{"n_layer": 14, "head_dim": 64, "init_std_down": 0.00419, "lr": 0.00521, "train_tokens": 381600000, "steps": 3285}
MLP neurons of a small language model. Each row is named by its layer, matrix (gate and up: input weights) and neuron, and shows model dimensions 160-319. Each number is 128 + 24 x the weight over its row's rms, rounded and kept within 0 to 255. Numbers have three digits each. A neuron's up and down rows have the sign that makes its largest values positive.
A block is one neuron, or neurons of one layer that tend to fire together. After each block is what it responds to, as a language model described it from the Wikipedia text at the highest values.

L6.gate494:091158156156099078148137120150129121114097149125141109140081137111105117139137165124138123149108132186158094124116152098123111085138151091116116137170119109126120131180117170092129152128118141148182121170122112087098113124121115126120130168131129101157125131114073087138116128124137107141124136089151130126132102142111117115100114109113113121117108111095096083116086137095110120125141149137078135087117131088136130075095158135064158144130126147157083111107146125147121142154136131
L6.up494:152124143157098123120129129105173132126127105121137164155131120114088111094143127087127122128138125193109117113142075153102159095152103157130079129136078169099130110124150121131102135146119141157127134122160173134127146119150127133128128122131104113084142111119110110127118193155116161102136092131139119095146121153130127110076163101121138099130102106142132167093113141138147158073094117117134117124106152139102161121117169145110170127157136135146127097114091153125118105100116151
L6.gate540:058150135128105070073137133142125146100086122112181122158130126076146166107117087143121108115147179152151086163108159122108120084111087073139137120114130143128114138152108122071098115132115117132142163133110142110130136121111112144143155146138124120099166148097105147101113145096129169117086110121127115112146125087116105071113113124133154132077157116124093145155129154103135126131112127093139155155128185132134088090156096126068125098129123131173113139128172120139122092143136146
L6.up540:101110133148078127135148123116119159099117109138143121171141133095131142115119119122113090161169115123144157144134159125133117111103119156121164127176135147126122074132118104105133127163115124127138075095189076127137107157100126170130142123140132101136133063141125122071065126127101096153124121121136147138152108106122132133126116111154153105102150138120167119102119161137090134112065122119127136145063157130105151111138116133079136158108140090184111116136071128086117128132106168
Description: Short final pieces that complete a word split into several tokens, such as the ending of weap-on, electr-on, form-at, faun-a, penicill-in.

L2.gate47:150097131095091089131148109132128178117089124125157110131138150125138112107130163098106151108166172154180117126116157116144128133130145200112107160076138089105140150132153104124115078131123144133141120071116150141104141106130134120155114161068155119118140145119095143106130122102140122118080139090107117154103137151132122107140117136192149128137085151104134130133145103128131108185153088081147117169103116111133111065120089096117138126134137127139135172102104129128112126128108146
L2.up47:149138117139096191125142118106129120099116133142054122098180174123099091137128128111072096182103164163156118134128147098100159130124173148131125164093130112145133149127160129115114103127147124097182120109180118142102148111116149164126118127111180130114134135137087093086120135136159102129115131115096155135162131144077101133134118151115147185137167159113141127119134143100102138163115101136148136122121190149147100152110078120066141167131168135109144139160132112122144132077134156
L2.gate284:125135143136110102098101162111122173133127151138114174150190106099103112121147138125168124129114119111188114122118138154135129101123094199161128121091131117120152156125127131106131122138153122162138109128123161110128143128118103122118103143146124103117099112142134115124102087151161131083126115114106139128190116151087160128113155104127135125145099124156166187124121148139149113114103152092153093135126147141134118140145141149087109111145118109107114114121171151129148138112164130
L2.up284:090116127144110153144136081100123146097106135135117134160175129096097105141171130148127113112145121131101104110154146130165110105121162134095121126142126183113145103083152117115144144124124078150128132096145162151160081115114158168115106107092145079106094102147171128166157137146149091138107139097065115097111146132074202124143137129164113140123121135133124113157153138131119116120139125147135136141118168131121148116088139143127124173178131116090173203149120099141159113123163119
L2.gate318:170130127152121143124111120128185187154135143137146128134119137121168141105120138143087137098111110128129147110135104104163127181119095157140139139155149120161104117065168133116119131124148171115097163154152132137184106093117108071141106130117143120122125137137102149110152160152117110119078154113162158127120106109117120113138147112132110095103102160145115123127116093131109105133120142145073125092130155122091118149050116153098110140133135120111121158151157150121138149124098139
L2.up318:132138121127113140114083099134096107157169126119083134154111094145156093130101107157118133109135132131128138112145144161154105177136176127096172131148137132164119129082138131102121151118114151151116135118144131141125097127113124123104118110118160119136170092170133149107101154143151149135103138084153104095145082116106115108093140173088126160147130124123098108098131117156087138130129151131121110100155142120091175113092095137099129142147152066133120179136130125143149146115120139
L2.gate406:160155139162114138123118096148154118153114132137111115149118136145140169138146100112116110163154142145122139093216137161135137120165102128146129087129113117151154087135165129119158145135121123154134161110110153134145112126105093145171138098151140154134137112130172118156103125143114123173096117157160140094107116111154140132163124094065141132135084109128158081118077146128109106156098133112165129150139186184120136141137202137101143151100106158073157146131172130154142130165115134
L2.up406:125119112173090106144144098143136154099111146120121121137105120113127145159134126148118140128140135167140123126125179180144138155098080133128145083104133102105136122113138187124087120131155090119086189091112137122099121130113121110126122135111191188115152159112104120093119098098128124145119127114128125069135118141119141131145150098096144130200127116133136096115104136155156135131114145162122124138162150107144095134098159099116132138139123134118148136132133100159157158109149134
L2.gate422:102142150129075139138118174134114165163132136120103098181132132109135115136159148103107121146086148132122114163115102101121132087091121201087117158125125127164167125128136130118115131151140101184147106141137152084134140091125118127143111125139120129144131170160125120125184128105154179085120118099135103096118108128094150110131116122145134099107123140140139164122116124103171096163114174106150118151098150146167119124129170110135114080111146136085154127149107128128120135151116141
L2.up422:139150102173154126137130121152129108111130115147083146137145134121116097116127113148142135142120154143110131075178134139113140136139122152128082135163097149088134118111149126136135101142185177118101079113145119161145147138069121090170150094117083147106189107148138115118106190118095102136124132114096111137103114144124160138131111105149126107135156178125146166108125132146149145120083136111145120139135123160150121145125146133091112143121134133120140068134109098120135141129115097
L2.gate874:122103104125119102147143134119162145108139150121140121106165154066143144128127117078129097155130150141093141119137122132169116108091089173132129127146127085127132131112159108131122116130112155137126129112089149133134098135096133109148119103099131155136087140137101140162139140141143169143110112141123098125151153094096137136126076125152121154149109109102102131127118114145066104167105159138151139122094143160132142148121100116085164147155135067090145144096148122130144132129139119
L2.up874:125145166147094160137117108150138130094154101110110111129089158092100108124073109104106089102117096139136125138116109113136114125118083113157153140141147126125125138131103126126142103135104110096125148101125109148142071110156128147119116077162103144122160149159120158116084153178148129128074160117118104132114131133144140126108166138144147121097134156097143165139126118121150110157140163137111085120135130113124167116181099109125147147154131100120168127148156124126180117106118193
L2.gate1046:103124135133132129115114133153131093108129111113150152113136138137132100118133125119159134147177142154157119156109093150089117167126134130131125148085085077113153114130143168130155119156121143153120109095175122111136116141135097147134113128163178122099112129117102171123159173143118142117158148108160135068126097115154153150139092091115144150139120160134126158143102114126134148143127098132123087131141138096126127205141104115109157144144095136090140114094137132135133090061120111
L2.up1046:102148156135135146116123109095155141127092114128098155175159142160145092129121134182115108134122085144096159137136066129159132159099121155108124143129115151095133161162111158145117112134119117074174140141088088091125139114129112096127110110123131169132109161092150132127087139131145163160101138114161144122132079107112099157121160162137145103059155111121171140129129129139114101134110109141117100120116125095107157162115150129133106117144108144094137110170117121106149091128109122
L2.gate1056:152118093142166120113129103115134158149107157160116107176105121100131134124122109123134132160123140147096120078084094108174135127112151130125118125085098106134130057109147135085137149126132062133126125140110133093108131144103105152124124120130176135118150170121121148134148123123122148122140128106137115146097115151149111135136156128142127142145131123154124113179147121022128134123095146140153125088110098129150153103121139145144107112127122144103129136125147132127125095157119112
L2.up1056:119130140156104145130161102140136153133147170160125073067131130172104144114102123135116107119148164121082104118138148137148102115144102136120109131090117117081065113189081089122146117127085086178070143125125133111118143134149121115106132148178121140109140138111151120102136161142125129097154074100129133140156129107164096108124121130128145125121127120129108126131122147148114124131086110114091154143171132126153122131143171119124154143159075191113106138180119106082156156140127128
Description: The word place after ordinals in medal tables and results, e.g. first place, 12th place, plus ranking words like placed, topped, USA in draws.

L2.gate5:109146127098131170124144168154118129110134146130122143105147090094098104095118139119159120151099117143110132179138151126130095131154158163086098154147086145106111113119121169108126024159129113125141142167117105064110136118147126134140125111090175115138130093152099124110157122140132145107148130123081127113118142091076120129110111109138110173159154090088108104186098110127081106099129108120114124136130124123106121155143099116080127103127134137111167126141155138135074140107107160
L2.up5:103131132138111150086098142167116154141116108119134152134144132134124082102117109102163085133121111163111132119100123132094158089116160128107147118107182117129116136119111165124112100145100102098151138095038108110116143130139138141123174111112155113157175075172071160127147129144137123144135114124142141078146113119110106128134110091127097092175112146093147152137128114117131122110108136059090131145143109186099098170108131108118147105145116147122162111108173121109097128123147152
L2.gate213:122142177102126144181109158131132148114135125077107136101147109136111158103134126148076136132109124119117090109128112134115132066134143160070141146114148156134146094137138158124120094108176131087167179123146076082185084119120165115135111118119145132146161125157133140125123133113110112133114117131120109148132132130129161112123100091131150120125132095084121106104159146154133123125115135096107137108111100130153131127115127152118110109155128088137173102113155137121149114129135110
L2.up213:090133153139159124108125181167143151116141184128080123144118096130131144071160164111131095158108092123153101169098140121130117084095102150074108119120098145172126103109137144112105115103123137111149140104160092137122118145105159123136112117119108110162134132103139095154148132081134072119114139139133141103119120092084174125122094129129124156124108100098137098091121122140136083143110108110107129108148105145118117161113120119101129182167143162136189137119092139154092134132147136
L2.gate306:143115119130140140119162108168141118085146156132153126070086113166117125154146119091112125143170127122099133127172105108153148145104111142137141114153132160181121141139134095145121154106116176139106169124091133164157110121100138086115161102133100107121136138152132136143110136141155138093090128109146128114125168129095108136156107173117144128148140136086124118123155175148137159149104130131125092136082144185154105121137086114129140147128130168154130121128118113144125097153087158
L2.up306:103127127150134076145156117149123148143119110102120107146132108155114125126158113117107157154148168125075131138141157116136140133126157139182110073126094133161130133079137080113149127126148137140136171146136103097121118088120118106121159102112156114175153097163110154146117115164112135091115149115119131102094127134132113157087115122142113132114124149091124113140114135157087109131149137129103120108119142111131138071106125092134132105136165123146129132128118059101134137118059135
L2.gate417:117157146088131148127156107093154141126159127134100139110109138149110115196168135156166138150141129148112089149131139090131110120134124105087107130149159155131128107113115157166127087130117130159134168121115099151127117075162167146115147086113157126127105132118142149149130149095134113123119112057135154099127147072133162108140077156135109116133149143153149115133120118170161135117099119077113153170103100137145093132181104155082103158139116131123130125170107139135149159141085159
L2.up417:139159145141100124136129127129132084109170131154153097121108133173110108130119126126148157094117164142117136104138120118179091157126118123150102153135162104161149103135124138134159127133131134104151197134126124102112136105137125147108100138086115128145117076141140113142100149116137114089126119116132118124133130106141095110129158185154111094126133130124179106105128165182114109110118113119153099135114091166124090155118137187111130141110121133112111130170149121111113144148148141
L2.gate749:123146139149087115094134121156095114144166116122157114113120105133160130132131125142133104129096146152140112152154088106119122096125131056132115118111122109132114182148137109135164144129135069119129137144111113175129097137162119127095161124128109152108116137117157131107098134197128121087134136177115136123074113138140098107139136075109140152135163117131141107111137141105086117106136132155121144129148131104137105138089108122081128092088168142115144198109071135163134122142141151
L2.up749:142076082148150117124131131107154086157117114083167112115134141146127169097095113067150115093130113109155116115128096056145138133133140133134133046155165107155118122124125142137102119112143126092096116116141125139116138096117096100109099149141111139165142158132120140104134101117125112118134148117141143154134140183148133163122146181119125117132125112148123151163134145089130095132164143141135116094165148154182105176134110146136134110134096114113142137130139144108141146144190152
L2.gate940:126136159137128108121114133119136148115140137113131141129074098120136119129184123127114102128136110102131119169132104123101123092123113147139174150130137128133094169080155087084100126194132144114124146161146088164153137081125131135133124101139100147135129131155132105133144124120148126133121127071171146146131127119122101094147095153149114160129138111131128109108147158149060147113155151167120132126128149172111123156111121177135121141116128103086128150134126074115147084143110124
L2.up940:133128118108131102137114116138131135139126116128170138118121111117169125098147141104135138106150099082088110183122145128111116113160098144131151112156119147145128108129151157128122144123137133132127131134146027098162112115155104090138097115142121099148142143155091064128131113112123118115090119108152127098128050186139107122142137125105114160142161107139143140131145118174097147160158104118092159147124129083152104147105112175135156119089127126119177110130108142121171128154096137
L2.gate1007:127122116117122134120182153127153096114135132143135123129145139128131135090140106132125173102108125142128087152108113146128114109102138087126133125181091101121118096117101127156108106129148130099070165112081138116149154124118151128157095143167146113160114107122135111174112105148106085135124107087119118150151116161112090140144110142087158158150123124141116106140105106097107139099088142119151094126098121172183128111164129127141118158139106121094140170127099143162107171125117138
L2.up1007:113143090120139141133125167131155127117151113154120135183139125094149142140119113111106160105135167124098115139127108156119138127119132065110142128162111108139138116148116112181142109141169095095075147100122130099164133140134139104100138162144111137156122120126135103133140170146129090152118131133118101156137140153122110109156114151084173148152142148159121083146126086095079141130126147124131119094119080166201123118163166126134158142121125096129142133146055128135135164129108098
L2.gate1232:109105130155130129147147138142153164101137145103125140141122160126149134094141147131096098134092161113124124153157136102102160103133113095148180132128082163112106143153139117142125147132149123150130175134140088102110118114135167102086138109130131146143113118153127121153121144099116124136093153148103140101166104088164107100153095118167091120124097077151154115090105110135089117132096118122130082083116110168143122144116163164138121131126123077166145154097147103089157161153116128
L2.up1232:130125135152132095140151156156139131134132124102117146115122107155122119095172156139096111125098109117128120111159148113092118119146130133141151110132109157127140123131122103156175168133149103112122141099124106096159132103143163139074123098122142121128100189161095129113177110106088100144098156142103168170150148191109133138131118107156119130167124104108097116077142111141097103182108112149136136126141114186151143140153090102155119152118099138131130132107144145102101172142102143
Description: Short first or middle pieces of words split into subword tokens, especially mon/Mon, min and pri/Pri, as in Montreal, month, ammonia, prior.

L11.gate115:103155099111154104084121117124123106133111109150120137136100104137123099082146176099108156105115150163109146133121140124125156121180144147085133137131156130107119147140139125143131124114129140109071118108138079159142109153103139127119115161103138140101153163149143081114115165155164153103148106144170120135085134106095102096151135085140157159133128122123100160173120140129127105080101078103155123106159115138126141184137121121175113150145104151150126112110101155133084121150128136
L11.up115:094146129143071093105154139128117113104081124177135129119100151100107107110160145102101162067162137146151142117123131155131159116107132111154159112131126108139148162127160120152117157173124138150096109091121124095153152101137182126133130169115129178111127163124152087105128165123142119125133112124132142085115100065114065160136143115158136108122147105112139136154130157116132117103110107135158069139140133102125169154133109181164105125119111127152114083119087160113104098131140125
L11.gate133:076151107082046120128140130132140146142110118153145100127147173119145127104163108131146164138112134141110146139137138098103139150099163108111120087082163119154140111122126102141161146140124122122142105109086090125098111111169130112130123138134114128134145113130121117154115147123163159104127193105136084117111111126159144136119131136131130134084105152131138111114132136172088159128128102118115161157105109099116173161149154110052185082129136139118108119118126129114155159113120156
L11.up133:120131139115137116109140124131150167095078127091134141140142148073154111124140122138086147124110100142065104136145130089128115164136129124126119117186180099103152102114148131119148170109157124120153134137150106115115124172129146111144127111152088122138161180124143122156145120072164112136153134138180121111111125138108153147116152110119124139106114107148069123087123085120094156113124138130158112116135138123069134147129144108089168130159227102115104123146177133134175142146135109
L11.gate301:141129136144131113161101130161120118160151085138149160155130110126145150167123154143109131079088106111142097129155101128133128135171111147183139152110157121083168112130141153104108146068127087149122134130122177195129114143082101107136166073113128146090105090129140138116091118148100107158109120129124141113134119104113120133102147141104124122135161138152115114144082130138158123127138155097118142126131117153085091149161133141188148134134131114164098155107118123109119104086141112
L11.up301:137148161122107118082126095145110138140111145135133152129129080120106143076108134111131124087099128105119120128113087112123082159127105100151131144167107115153124129154128126126117104175130148155110162106129147164145107130141105072118144104130124141136103132122071150118148117131155139118120139118133162110095125137123093123134138139131072136091073146110081115120147143133118140157124133134088167093098113133122108135170094124146174080144134091156115120171127142125110143122101096
L11.gate1185:153120124096125121081103111124149151125128096119167163106147113136093115139133175119141158129109135103132083159130124115159098143136125105164138134089094143107131170128152120101146142117171128115073113138132114129142126126138143078103153152105142162107082113116112133134110099122149092106124150134112103103123155043130107109097120119096117153143127124106154149130066077114119100113154154130116112133130148136079109130143080151147117092150090095114121115127119115117067125137183119
L11.up1185:141133119143153105114093140126121129110117107087180136159116090137130114155126196090147134098114113113094165106177152140118130146161140136112121120158126108097148121106114118162079098147111088142133141080117144127126128108119116107134128099100132161124163122101146123118128130129125136139136135143129125063098136127094129141143176122114119105108124109112139122170109122147102111171134127117136158073133117124119097144075098126160143108111170133158131134127141132103105115104117174
Description: Opening fragments of multi-token words, mostly min, reg, res, where the word continues, as in min-imize, reg-ister, res-cue.

L11.gate39:112138104181149144135159143089115087115134137139130089141166162101121116111114129151108081133152173109133116112130139097123164109177133138135130100143123101132102147155143112081147123170127104133092126184099104147128130126144170091126157122108140104112154095128129128122145090167111090119089139105156098134158139115163124122149147071124121112124129110108102079124137135140119170134160163104160121146123175159130094149127142172127138128185127176148141114154168095114112165121135142
L11.up39:112146121126146140155145162075067127097153124142127104127160175119128122123139170146102104117150141103144135115121096095097128131143155157141128103133096101138133151128108073105130114127104085125104126150079146117114127132126146142101147116105115123089131131131076122088126071180119119114089140132125122130122166149126150141149143097150068156127142133124151117111143097149140164122167125097121140118147169121158096125096139178125125118127128186134131117172158097107130202121153145
L11.gate518:135158104075123134129149203156088138138112109145135124133116138140163119123100102103113137101121064113124131141126111105065103084104121128098156175112118079102126086199137103136180160141136093184133145138086141187104129137116146152134151143117124153146103129115097115145151167175148104136101102191158100118142146136121122153143116124139155174116147158129113094144140102149126148143133104133131106115097114162174095126122120121137099149159124138133133096125091117168201146116142119
L11.up518:167121124142154122163126158169126149097109081125123086113167126149094112142126102146149132131144137141147099107146135134138142116105151111133169126108162144106114095103121094089126110132110136126125126119112106073120094153141092149148132142147148153069139147158127101148122138163135132146138150085135140113163119126121143112138114096161210147133135133117120160170114140102124125118130151153156110123119144143142130103155128107160158174135111116142134152133106141115136142159162178
L11.gate894:142133119128142108086135140106132139120132109090146110140169136136149146193146146115142100125107138190121168117134137102111152127134113153116139123124135128128152144128163086151142129172135122130101123141104154151093115154099137135121187114124149155133110116125118128109076131147109105133104134108170141064110117139157125127132118148103130121151144162162135084157140139092129153155137118106125166092092120133151150112096186109125164126089097099125119113137137116114126155118122162
L11.up894:083131130114153122116132130153130150119091116115107115143171159149138150160070126118119126151070135117146133083133139128088134149129162091139127144101150143119136145103140161126138134149125105141116139121126131160109170192117114130147169089156121097121160100142134105097118072157101166152167137117125143119178150161110137100158102162157092178122121108161152134186123136122131078100167121153148140110083119131122128142126159139108114139116156112105128129134087090140156191153074168
L11.gate916:135111145149092102135138135160145162155144142130115172152153132142152104139101132110092127135144116125125100102147123142148141091148128124129103129073132086141080103138128092178169129114109099100079115083129142098138141168112128127145204147092133145137117125130125127104158150138152164096131069125065127139156142105132117134124140149140136133196146123158087131174147137138125131128100159099147118173121128094102152141143136080101122137134166121134175130121128167131111112151120127
L11.up916:110147176132122169127150167155166152106135111165128136128122128131127079099113130110114091120134110176104126108135112143103115111130138145148142112146144109138135106149119126089158147113124132178107121134093104119129128124138129103125168143178138126117102123125190107130164149131155164141079116132124132092087098124143126128130121121137146099154129174131129094119080110144137147131140093189092115142153124151134089125140089153143091102159081122084145144111085098138194168087140123
Description: Month names in dates right before a day or year (May 7, 2016; In July 2019), plus "in" before years and table header cells (Date, Title).

L6.gate526:151084103157147105105094127105117120121118109121188154154131143132115143122122103104102132100101117155138167133114141200128164106174118109142152138093114156153081120104120117136146120123082121138124117114142145132139143127115143173150110147098102120153166144083092127134119144160145179067137150134129115126139152115174190130110122130115094116127129072157095153131082085165136150162125124104124134141137135136102152169089144109128127149115120109146112150144132118128163143137173135
L6.up526:107118126121137144134127071157142138130140119140153157099141151109145110122043148110133165078110074138147160104132159125131142109085085137145186133059106128153128105110122159157103095141176121110150130112175119118114118109151169067160112116127122109130127133151096149115126138165128141116114132153103156147106122104140101148150100129110057156122123089128124102090117130149121143142112119120143158139120117131146133127122158149118173141130167156128159125154128111091118098126105145
L6.gate909:145109135148130142151134162126116150096121078171139092109108121139134116136107154131118145095132178151113176129117141133132129115092139102114096099131126132164076109078129120127110144093148139095098176129117121172103122171144143140120119137122158075141123205098108102131107132120176117087138174139122132120153131133113133109120139108132161137120142111139156139121127106144123092106130098120115151136117129122103115139188103151127142117121125141120149113100152100153138116137126072
L6.up909:121105170172134132120167094136142100120125104117139103148112110082133079149142141125154161129090120046120132127115183136161109160151099122123167085117151160082025104145133117124165116116125115072122132094121118123132125120143089115169101123109114152127139104107124130147118098129128112126121157101153148076122042108104098094133091106114121133113107116144115104122114171141144115095127103100138134144124089142151109148135125139115139110113149097120105084131116125138124114132120193
Description: Opening word pieces shared by several different words, especially min (mining, minister, minimize, mind), plus reg, stat, ind, Cong.